Part of a small language model's weights.
Size: width 192, 6 heads of 32, vocabulary 2275, 8.01M parameters.
Architecture: LayerNorm before each block, no biases in attention or MLP, untied embeddings.
MLP neurons of a small language model. Each row is named by its layer, matrix (up: input weights) and neuron, and shows model dimensions 0-191. Each number is 500 + 50 x the weight over its row's rms, rounded and kept within 0 to 999. Numbers have three digits each.
After each neuron's rows, "fires after" lists the tokens most often just before its 100 highest values on Wikipedia text that the model never trained on.

L5.up737:546493500465531557427509633503449558499435475459570502486499521522606417446575452532548567398464486531455467582560600483507514451515498550507499503462401370498540518531495401517535487506421544426492458556516513541535517528391455490538510497422475487403467454601543413432511549505544479505598416572456451445542448540508534468525509448459532552571525482557425502496439440488488488486498511483476588540518559552574504549479549480486481556475632402516508543447496477443526408371543557495498455478559483488423512535525501523585465412540512493535560479426550513505465526443476536529
fires after: " S", " M", " Al", " O", " Em", " Ab"

L13.up592:444626507482535529406501527419495529433485578559479451406451481478469528499472506524483517495516471500466501560551465478466552484529517491543523499467584392453456457538446540526519482495600538507539579481507428463491543518434451548493503511492509469522508560527452472476558573539438406515516517538520554506601537459490444484555492652412504515558477542456485506533434489472579486558596513554472527487560373482504493570570443529445513485469528543560422438554549437582431494516490467509450495470498413631364537432523558423400430586522505551544555394546437476501460534488504453485
fires after: " R", "ourn", " Pl", " r", "l", " pl"

L9.up503:487523512481397582461536518399445484478511471470417494478483467494573487485480493444547562420487446488448583550472438440515526504574487569478558489611416452449591538486493427514501448498535562533478492550538466472495448543405516489517488472440498462514428503461488478449412614511522468510458441548544492539571549571536569576482523464474563491478533511518440526487442402539528529529537382505527501648523576475525544448555443527543585510563491431634551481472524480431527450424495459494477450568447449473518463453568563472474493521513610548467561557540472417616465570494422499508
fires after: "A", " A", " S", " M", " Mag"

L6.up25:579531480517506480500498437572494480504351486470479531512395461514547496522396497437480599524466540558519466557511490541505448494568520531396556479424546540559562605477549546513517456568517468451574428437527463555474512456503392509534467467530489466430535525580472557477566507502455574589449578582595435557507462474509508511501467473532441563541445502493482574472568474483571454450476451563489523472469435479455488599483592471423414560515547546463544512570445405514562471628501505503478578488464492555491541502455556492533556548596424548517468431434558461486487506447536422461
fires after: "1", " (", "0", "9", " as", "5"

L11.up253:554492478532453588483580484516473545460451482545530569571542543464483481492510426446597408397444524486532503547508509541478489498423495542450581493538450524531588501551504498505448480521533458496494443500469508406436506490460457521531523509493462474499491400459542461519536460446467432540520535606525503405567492497454488567493447481562560400499521434523362471510515445499583391425497340402551463539434486569574471578510526492528506562560577501521521562539441372401533514498571524518512502426492418474607499594548529560455494488490529474564568476543462501496459566498526549486
fires after: "h", " Ab", "ah", " Sh", "ab", "ak"

L9.up359:525486462551418502554547410523529640563490477504509497498498457571515491492529484477578529495432492509434549554525434495491506557516533566469597505486422478533609551493530528507524455483453484522462388541438396465463471534475469448580474481516470465538475456506548523464502481598496529615530507566474476483488485471484550584514409487464502403575542480440402586508402444625563415515503462426486560542459520512500471439508444564475453570493521471473473455461392491445596496559485543501456582544477520578451523499456584524511518363642572501491531474495530471544518536457466531542
fires after: ",", " Th", " th", " T", " B"

L12.up320:485495467565534534528520529531535492626526454548607486434478524428586388466536533511562466517555568543494432530524549544439495491424553497497553487498488485450435559619468445544506501523565462461540580497507445473621479432469501496496449468510386456531509461505506458567530457510462514477464420504487480506585518542497455519524554581460543513568550466461413571494589515530560437519512457508470487527493520505436520491615541503557473408496581443458557553518436440541449419384500517407522476553416420472441466470456576490525521578522630540513579590478543488475463516448470432562
fires after: " J", " W", " Char", " ear", " Br"

L9.up306:500492424530552543478396408572419570603560516448569454473480456437654423516482531502550499439530433499491451449513529489488571596549584571428564434459539473441460542488473533548431490494483511485504477495478549548470435595544404486503491489489479481560391426610545582527505508473468605570487486371456497508568469520409436537484504471520531572528493473543498573479520453470498392514494450408556587560469480511521447602498482495504477473513493518480530469497579460528503433476475534474524544555432548516562486538488566499424585543545432463543527402471497501492476541469501543472
fires after: "6", "9", "8", "2", "3", "0"

L9.up448:525590528547372528498500604430480549408419490496522519462468522499536428512454538520471512484504476494529494527431522443504520538519555556436543532526430506438499589539558463554518450453547478528527497442530541586433593477524460467495451477426460464597497353490506561476568485512565487591457436512518414397450516616440523519449559487535518383443462452393411447471448487515566552537594391546511506459542481508514522530536566534477540557571490486591577455493516439438504497451564442542526493505472416509577558464520545435491547460543455543553574544495479471519510534546485454456
fires after: " K", " I", " Sh", " S", "h", "Y"

L11.up487:426397526488495565425497546469475537529521494517565507511473508533634434509538470426578559468621551573454537482536503479487508500493517540433480480476458535436466497550459484571472516542462474466460436533468560584435439563487540459556458586422525475475445495542506483525474523632520447526520533550501527424544458532567505544523401566445430459508527484455461552536473458423543456510456470513423555485470449622454508463548561468439574455439536453467432548481510480498508466457472596445477523439428491506359489541533522344515474549567599531534506538501556548571565581466563479525
fires after: " B", "ar", ":", " Char", " Br"

L10.up111:540478428519456562460547517555465526549506596514526555500546566510497425460452582583617479567477421537551496515552522570485525515499566631438538487411437464482439539507514467433511565468508410447467405526461445437443476565435478461466543524457424460512474514544540544462470519557467531511496472528535578545473486551524459454481472527498510481495519469486525554551467552562501407514486438495575579603447575494558434447476481469424595419518381502481558507554492466432419517510478452468592436619487387522519530533510521523475525434591496456521578516431525497487460568441568579498
fires after: ",", " because", " all", " th", " Th", " D"

L11.up574:406584398503480607539539561465475541493535529469421548563512479440604459586503487413571611434501519540442520499504531520464472570520482581551449515595545483480559480462538473539594558539544551516470418469491506545493503464457410535522454509490425482540456530518550410449458518534450470529486500469492518458530400434549485509517454539533518520514514499478422548413426343460498567510528379542501492635494469578538597480513498436464515561602465507511409444477502427509571554434514438480582510514497521450506598489578555450500441526522522499493473500477514525477572478518448540474
fires after: "i", "ri", " M", "u", "A", "io"

L5.up93:568478542472411549515490471534442670530484463505594502459491528509596353454465473500520480460523459561508396453503509490485455538479438475427557492475454572485510588643467434529487524496515477578512493433444470568443530536443465473503470474551553460558496392609483561556480478536513552558419494524512548514437508561472481543502594502484501535505501501490510447580443540467522560579546467453469534477486516518457562486580523526510432535475523507526444451482481517504543503441525549525506489502542352530431480537523541397534599445522504475543587485571399491429477621534434466532
fires after: " W", " J", "W", " U", "o"